Weights of a small GPT-style language model, trained from scratch on English Wikipedia: 5 heads of 128.
MLP neurons of a small language model. Each row is named by its layer, matrix (down: output weights) and neuron, and shows model dimensions 96-351. Each number is 128 + 24 x the weight over its row's rms, rounded and kept within 0 to 255. Numbers have three digits each.
After each neuron's rows, "raises" lists the tokens whose logits its output raises most directly, leaving later layers aside.

L3.down132:140094141113143171078114113120141107124150125082137105104132112124152101148131149122124096137149139134099098114112150152142099132150136100145083155088158170126105134165128131090117113112109144110152100142109142122151086124118050100124139135107122120091143151124207111122178154130109117132117134092113086129134131151080094117135148150171094135149125114085114127137176116163164119122136098171144144130154115149102128118132147159163109098129176169123117148117111114110153119109136131116157155104112107153147130143117125087127129172069149162167099085106146163122157108134091133106129134148082126104112088172122105094127120097126140094104137157122147134138133129109113137114102120115149177096090166116097108119173162090126111097170123139123101142129100086107148143160088167
raises: "j", "xi", "jo", "ja", "hu"

L9.down936:142133128131146108127128142136157116121111149145107129131110156115108119159142128111144142124117175160090154187109126143121101117122125088091097155152102110080126104107149137134147160129156097123110120128129096115101187127133145142130124108137141135175109125148133184126134139120087188123155135132099105113129139098107157102122108122143119157122125130146126149131141113154101138122116152108115149113098133106120113100075094155133141112085118104098148138143137118149141094151124131152092095090095083111132121153100090119145135165082133167085100149105128110062119115158110133135147147140149090128118106143113155098157178142093128133156157144123154149124120127079144105157142117098169089126129104092121094122131147112106081157158173130114146132124125112109109177125157131
raises: "il", "ges", "ge", "ps", "more"

L9.down863:157154105143128117134147169078132118112132172140143124146126104158144160102111095120127127115129105157052137126089152133158118148099111123158124116104095131142121099099078145094119146116162142126108099129153131117117081081131141126129145117151109110149133111106158141158127148139134115137112150163118113122096108095175082124135118118105097120151110142115117160102136139097140141151122123130162081124169108106100091148147139132081130127143143091116160119110130111123141131098125098085132110121121120106129110122156131076107107151118117118140144201094110120149140096122146137153170110117139118151105138103104135131133123131127140111121162112141082129114147134126126090134131149114124145082168155133106125121093102128142131145122098099068143154178117136154097123128132149
raises: "o", "n", "nik", "udi", "sk"

L10.down185:120080116145167156121120169133089139152146099102106137169102137127173124136175116073105116136142148149065118168102181168103099135134142135106124097105178137107171129127188125088110143153132139162103114149075104092112131119122178101139114111127121088096123119153053099086142114122126122156125109140160127125087109120127133140143118129084144100126165107119197138138138112125084139100114160139130083121126114134152149130146087179116111124140086159130143081126095106121117105121137136149124113172117142152114145161176113123136167154108155142148115106102151116149095140131127145138132156128132112159109144113116077115108116120099071187128146176144115169157097129148143119102153149122124114117136151145122056113138140122128114134183113113138089127140097122111143135107171128
raises: "asi", "ron", "id", "ctic", "cs"

L10.down737:144177130164111151149107099129123129181092131165140148152125153110115141155121097118138110123125110109166156087107121133141162102142078145123113150133163125065123150077116115164143116151139124045116120142132135133108102125139137159110131118121122139133139140136138101131163128163134123112138153152133155082133157131115131122106113096112130140139125124150085166110184137096175136117143123115139115114147108107149160128100116126116091166094089096128084121095142125145138093068122163114138129127133138133113123157135121125115125146113138124147103153152129140142153129123128146088129112116166121164123161153123175103108098171141104098110089137154164159141132156113163137065119079140105152106149122131178156135120137151169127093153131110112157106104126124127181096119071096
raises: " that", " they", " it", " this", " Davis"

L10.down938:108107117111139086112166118141140163167115119126116170140130098130141140118094152137141168114091156122082139124126094119116123124135118106143112115122131109138105142150144121132149143122094101141098171110130122115145104124112103135126111137141114106104113120133140133084076111095151129134134146077154111138109118101127103104098097130116119169132164106072111162146095088118106084108145171134098123118111152175103109105149186100148153107115139128136130129123066132116145116070122142119206087144143165160097159133141133165161171136107120148146149150153119152129141119077160110100090131135108108182171123074136090102179111125110094120185053132135143135140117127117140105138109087123133141116163125135109155135093096104138123144132123083155127133158142133151112200136115090
raises: "ots", "ils", "ot", "ins", "in"

L10.down574:166140094104122096148115146147139102167165099160098139145167132118116084165159103077165122133125113154122100135147129138129168101105135167146135124136147166132134120124170115161154136117139115194175159131121092083154146145114119110080158113140100084135146125139130113157114143102132128118164111134117122183109118161089124117132144128094136122113114150155125118156099099143102200072155114162144145132114086131123131149146125127126150094108117126135129110134153158143145136108138126130171135179111142127117144106142101101114135110140099147121127113166108143112130106136140132097126111166170117104119123184104108109127113157115075184112118142114130126098097140141172111120127149079126126176120101145169112106080145121140127107107134112135129109124137123075124112116171166
raises: "us", "ith", "ite", "ici", "icit"

L9.down168:114124142168129118149104142146119107110176093155132108126153108166146118115175117153175093117106140103109124122119123090135116147184113102107130059060125118146144120107149109147127148118121132141135160102126121136163098140150125116120152139155144158115092104089160147137170101104106135108154157103139172106087111113149140127128110103081130168159139092167124109113168157152120120120130130129081150117111178137142147162128086094092161143117115120104175097067154122093135131116145141118143125131124127124128133111115161134149094154081137118123143122092106110104116134137122107156110093130113149127121130138142099132058141149146149142136142179122147096131161119099104070128127085116139146145155116132175098093114093118122134165135129107083155136118148123106144116117162124
raises: "ship", "sm", "ms", "str", "ness"

L10.down28:177123109093107119128072100144117091144139093120147153105111106079154086116091146115121152111148143119131184089117149118095110137102148114098154112123140149128150192184107105147140115139130159130131101119064129141122137132087117133108102114121096097121127081140139117125127108100120116101102133155134127146085122064112162159105184164122153117156140172124093157121162149147151176168175155150091102147104174111137091129134126105134145140075160149122140136164125111135140122128085125152108100160101131146128065146097101066156133139088151120115110106159128108146140153116135120144141140177153130132115121106126125114117073150163081104137095101141121145072154159170122142121136108148151095103111135114132083153139156146135124134100173161168118130110120074189104106164155148
raises: "ad", "ast", "ila", "af", "es"

L10.down980:116129142117125129129140119130073103195160132178117155115127137108125098117147094117148116111152103159097157125122110110119108115122130133081127129110162143136146144103109128111098147156096155135147136085145115115176143080165094121110136125182132113114141114147143158179125113127127095145063120131119127141126148091171140075110131080126106114130157153149167121101122099079139176152176161125099128150170110105156117144130101108102138166127117124135106060106131119139105157107122157107125135104119137128148097127167124130119169123130105142171141134172179144150089122129194138106154130124104121141158142092164163108139113156139090145136114101169126134109158145132103115112156109106139137126124099141127134136144151133133124142144117120137158131103142124131123110132119136
raises: " it", " him", " themselves", " this", " the"

L10.down899:154071127132094082101144119101148137151118121051098157138112115129146132131159088136142147109162164150102130125140140129109143177141127106069084078092125106112171136126120124122112169136176133083084180165159114134134186142187140119135164167142075109127142135147111129120105141163149142129108131170145110126086100125140123148142139165141131082085107117108122119108137150124140128069137121126150127107135103195112122155127131154086101157099086130127112112156180098110101132146139124110149098144154132126072171133157108108108149137113116126133118158105127110161107119142116133166128140104114098111135129131124131101150163110152137126166154128191134119134099110111131150101099108115147130115116122129139095109168114150105102141133150080113092144121127192127133152156155149
raises: "est", "g", "stic", "ever", "ard"

L10.down273:152126131123112141087145135132114123106101144115130092142093125154119093120092084135120128157138104131132101112126121144131157118117151070077177123074129114151131085102153100165128140075141120158177160132120153101137143119131106115128158144124163110108206137107112141149148098112105105126105135124110126150105141122145141126129151170097160139113147122112146113137114116127120096101110110097135140079135139135145133112136154123129116153134159135152158148139110184065146074102170140123150105138136112138154145156129076129084152137144157126128134120140112193083112153145095110114093138070072150112127156126151161086130117156107124128157151131148143097119085135160117086082175177132126113126134141122143098070129171123116099124084151141124178140162125156131108158144112111
raises: "pped", "ken", "ided", "kers", "ved"

L10.down400:152088131157102083126110132134131141149109124119119140121171085138154141119102142147125136089100081165128169132090126145123106165132143150104116147158124105130112138139120163124117099138131103193132161116132149116048140143118131148107129099135130099102112135130169107123103118115131095107109089120120137157160080091119066134167127106141111088120133136076125117128104149106122159101150111100159126098093150097102120152108167099138141160102156138167136130112154098092143132144098163153112151161145098118138136154134119175133120162145122153144116138167056127168132135089125135113119118136131133118119129135149137127110097130152142157136133118088087131126152100160117151108123107134131149094133155095153137109111148079140107132112114101165162122130121109108112099123124120
raises: "iful", "ifications", "eter", "ome", "ise"

L8.down820:087070140138085177103129151127152112106087137183110166115097135124112095088122134119133141080129143161163113105185136151142120135108142139110149130124139170148110161147134111144142136138160127073126109140107117155148140127108151099155114099107136124123177103151123126145103165149136161114171093117147156136124141163113097158163109162102126153161129123114130103131117109133135073144123135079103112138100175159165150150085116117103139116133129128153146106124180126146114105106136127164125149137168122084122117142139137109102106127126159105161105084109101107145163125135148148123069137139121163125116138122168110113182097126158175143124109167149123129139102107168144154139119116123135121184096122150164116146129135170137131112121137134135112121100109153133113154090110123
raises: " which", " stating", " including", " saying", " whom"

L8.down154:156131185117125104074118129179149148111120160107162130080119116167123160129121098150179148131134113149110126146145104132087105089140107120178123114120125125139110131150093085159132104113099134107156125097138141132113121161123118100140092134125117132154116102150092165140131098158125124130106115093083136086143138130178118088160173138070138107168134115150166152130165123130137132129134148118104107121110138125150129138101154122127151139171131129125133118169100124164137119121088091122107161131097094177165150102140157084143141116114152122160156108122138119110140137149153087118158126131131116137098131181080136117137138155168180134094162134128123121104137127087136130150135181142133137131166146126144126142086091132102108111123098140098126178126154127141123147089131110
raises: "ible", "ibi", "cia", "o", "i"

L9.down1082:141110122130121072142150148135156149099117124103149104104130176128129102076131162127112174125164117133138122144156156086144155147150134134134135118121149109128141126165142117122141089112098107171132144193122155142125148137107138160121148100111087109138157139143161130100159108111101144132135132147134158132098118113080136086146103100131117143126077118149161137124112129128102156149155094142153104117087149131139139134165120117122114078126153139163119123138128122140154176143140109196136140129147102133112130121171088125136076168110127063085097144129089127116106122111145129171136152144160146138103131150082076131112176155078125146113126117097079132142158173139102123105112145126059069162109116144135085131100143138099074126158110128103144112140132154138165157159140137
raises: "ed", "ished", "ited", "ered", "uted"

L9.down1041:152133133123146140109194093118117162172130134119128126143163134142155137136158128094061183163142097174102116140143169083119121144165107135092106110109140154122112151140128119108125165164104128127160073105137143126081150099143145133118133101095119132188116094159141129135136108105162129175098128108139122188143116150145101124112112138086154125127115192163110136144133110155125179079098141128170153121143162158134134142167101070144118137097125153116094116104127086110193123121108115109141108148143101184122127153138132185133144124105129126116131156095114129115118128155126162178125148109131134138108129140135163122159128141131181115122138115147072135117118090134123132102160133126129129127135146139121125125073107101157097079166103120114123137133133134110152152108131120
raises: "ani", "ts", "an", "t", "tt"

L9.down900:182075121147162101159158128115136152151162115115083101149165126083137142119149135127083137190124119152141121113124127159115127153122131116153107105072124119145098078136110123152114147123106096143152129168111175145120152132128114126094155104107133149150115121156143111109153107092155145118135106143107120106109156156110198112162174133101125127119138084143154154127120120113135101108108155134163162089155167118137123125159166152135104126129094122147113175127102137104158106125116101189154132120095124178118157090115112110143134122133121129085138158088148098120125095112133143083110166097125141122126120137145083101129092153158113131109109131133115137113159144148150124130135157098126148126145116137116128124111120129121131116170148096129103133094101134121132166152157145
raises: "t", "ts", "ted", "da", "ton"

L8.down1250:131124132093074125103142143128104110126150137157135153106080160106120119128137123147143115155151094128124160103103149109130124093125171062076099156118117133107146180114128085114124161171099131114142122142081154156165093143147114129127081156152097111158095129145132147137129133119121159127088148129107141148149114110149120104125125145154120164141097150156117125144132077088138120123122134132147119128192107129114101135147125151119152125131117117145132156120113142124095118085129139128107148135146126151147087120083114135101116164125112129103147114140149131174135119142162177120122113135136154118134126104128131090145074151161131125110084133171130142111100133146156151129151138155109147107111142108140117099135126129131133139138156102147137137139087121102180098173139158
raises: " them", " its", " their", " it", " our"

L8.down1109:126141116155131147181149199124204135134145103122130145120121115126142135141125161132121132097141127087115142170117121087093127172142138194119109142126130136124178144121084099097136158162139127034110167132135155131118107140122124130114152117156096087131142126169093110139139138143121142064125125114093116108130144155094100130109126135150115132132127180075132130145148120106109091105116138154091134132082127179122127114103150122159198144094134070127121164169118126136132142101132126110092118153124095150134108093118163140130148123121138132088139103144095112137165141089115167108126141154157144133102151156089146095132113146109154125139085106136137169130148123146145133139136089148137119097126155101162124106171120164133111142134124088124115148121135147138161110113131150
raises: " them", " this", " their", " it", " any"

L8.down582:153125130165107157096117107153138134192112113109164119138097111083138141131150117161146090106136121151099152139120116151112161139160127142152097155129128123128159162117134113118115141114084142092150139095072118123104153120143098118126092152164103090136118144144110146139169099103133109120129111141115069118087142132122147065113099097130072079147100130145079144082120097119143105107142204137130103139116119124124146122113137115118139129131141097138089098137123137138095148127128128113100134136136122117159100125084162113122151170108093085121154118101131147140105093110116139107121155088166072157111154110137103113134107119143136153135127124114162144167105110116124144110130105171115154108117116155145107131140107127161171100118140140126132149170135095157125125109074126
raises: " it", " there", " the", " these", " females"

L9.down583:134123132108081139166110138124118126180122127135105104132074137119108102132134127134090147126146140162109136087126103095137120118129101119116096081101087151098143105091111130067106183173146119136158150142132118136136110142141103100149081122145163124163151124153148158104094144149119158126138155131095139129164077080141173148144130123172113130144109097099103104101147121184111120139136153137120130139133123099145123129108131142102105138130162129112117154091148072120112104149105118120129133107089127143165168125144125119087127162096106119095188110125091136136144137150116123113140160093126139112151117093115121174106136152122122135109133095094157161142119168149125139148194098147138150130154100115137141176139093120127124154128153124160131105157106133106130139122111156
raises: "de", "n", "d", "hr", "ul"

L10.down336:123082145137142161142127138105151163111098118091104178126135092146158096156145118090145095124113135154114155112144133126114137139130128083124141143098151208141078151129141149141142162094117158144137139086125181152115148136149152134139109124103117103106190078131139127126109152144149087120116144141175119154168179084177148123142152112105162162131142119117145130151103122153111134153165088125127132120097158126142116108162151157118160090136137095111111107118185120133113124141126140136116177131132108129151133124123151133097125148086126150171143090141095137123132107145099132076149135149146183084127150160076106109129098113122116127139125140165139153102110131155122093145119132145118174124184152160124106115130095128118163130129121143121156098181189122106128158144131086
raises: "ies", "ory", "ie", "y", "ement"

L9.down1096:141145134121073131132152147113090121147114125150155171099119130124122134097126127155136084175153108122134131120099105114127104105131158095073101161136102160124134158083118112098132151152143106119178154095097087128125100116159123142123126138172153139142133130125109131168130093136158115106129131121128131093166158092122092132150087093129120155172138162151118128147107142087137139122133130089130096115166117108125114180116126130097113146108121104137125114103093140150107138084176125106100158133113130161133073167077160146134146178157098156120098083103150112185119123136129114125111134125127124125113156116139105084140074129144092113114112134134128157090135116124145113125134104160125141099115159115162144119159125136149185114147131138134106113158115148120156100107095149
raises: " this", " the", " their", " these", " them"

L10.down807:166136122103127123122182165120157102119146116119122098169100139126110135127175130122125125157121143161130150153172158113173133157126101193170147127109126135095142155151135107090105150145167115088119064112142104125150101165117138132125148133148137156108141126124139133146133176146150133124122109200149108141129141104156157117129107110109121134138130109113127138079158084156144197156103122130150141142137097128143160091116129154098132144176157106111116119112165174107161130153126111153156148114158161133084116132149144089118084136103166114124138121142147133137121124135203135132153116137145071126091148149140091124105132123070193130117132150125165136121128131108132110112110123133161137138119106119131145103096117169108149106117137149162086155155129114145114126123156116
raises: "|", " whom", " fact", " except", " Racing"

L9.down597:151146112134119060176135185142137108127129095139139069175126088140086140115121117102157197147147172112136153105130132111143151123138117135096182114121081124151112092132123123129129138112168138109132164137138123096146133129107127149146134144135187144145121134144127101107147171125106145114120126144099147127082132164090121196116177123125122147122151115091135142143117148179149148143152123107142144132116148126111119128144110149118160148134128108113132119125158155143138085090124134125103165097176127153131125112102118112150128133100118128107109104115114109117124159134154113123108101119136131149136156131138130146076097131114110145142142111117102097124133161142091134101125178128144154117113160138099109128113150173131100128122137133125105138119105136102157126132122098
raises: "inn", "iti", "in", "ack", "unte"

L10.down410:116128167092120101099184114158105148132112123104133107124131125106133121151118131132162122139135147139109131129109150146141134171126117092124139147121167128143134128144171119120145106084104122134108135069125094104110165163169105146145100135115123137152124106094169143109107110095148136145102115119169101148140148148167141112118102116142150121118117129150107150100074133153132123144164144100135156094122134120142096128179131123141125115137153106133169157176092151140154134098106127160107110077143099090131153104114134146119133095105061163130171094089151124106158117182126122151120074137099135122140166137112138112172120114091173152175107131115121160139139130097077082100117104069089123120149138093130159138108121116097127101155128153105150101141187157129138128119121138
raises: "les", "ots", "lers", " households", "ils"

L9.down518:138145105167143173153106128120151133084134120118101162119134106131152127141155123139142087146145082114162127115148126120100147158173142111141115155142152107133173189110155131115135134144090114090104153141086069128125111132132150148137178158144103105101111163153154131155143101127118116123095132102076126127145117104155139090128131129123137138093140144131127107159178151174126126141131164090103075157136095098099095138140150135135123141076134133111094077141115154120128119103134111088108166092155119127148114149127132141078149124168131130136142157135116142143137108158115171139114133133108088129097136145118131066098088136167130124151089133094098139074136145119094159137105109143137127079145134133175139155121161110126183135141149111129145121149136097153140135144145119
raises: " his", " him", " her", " them", " evidence"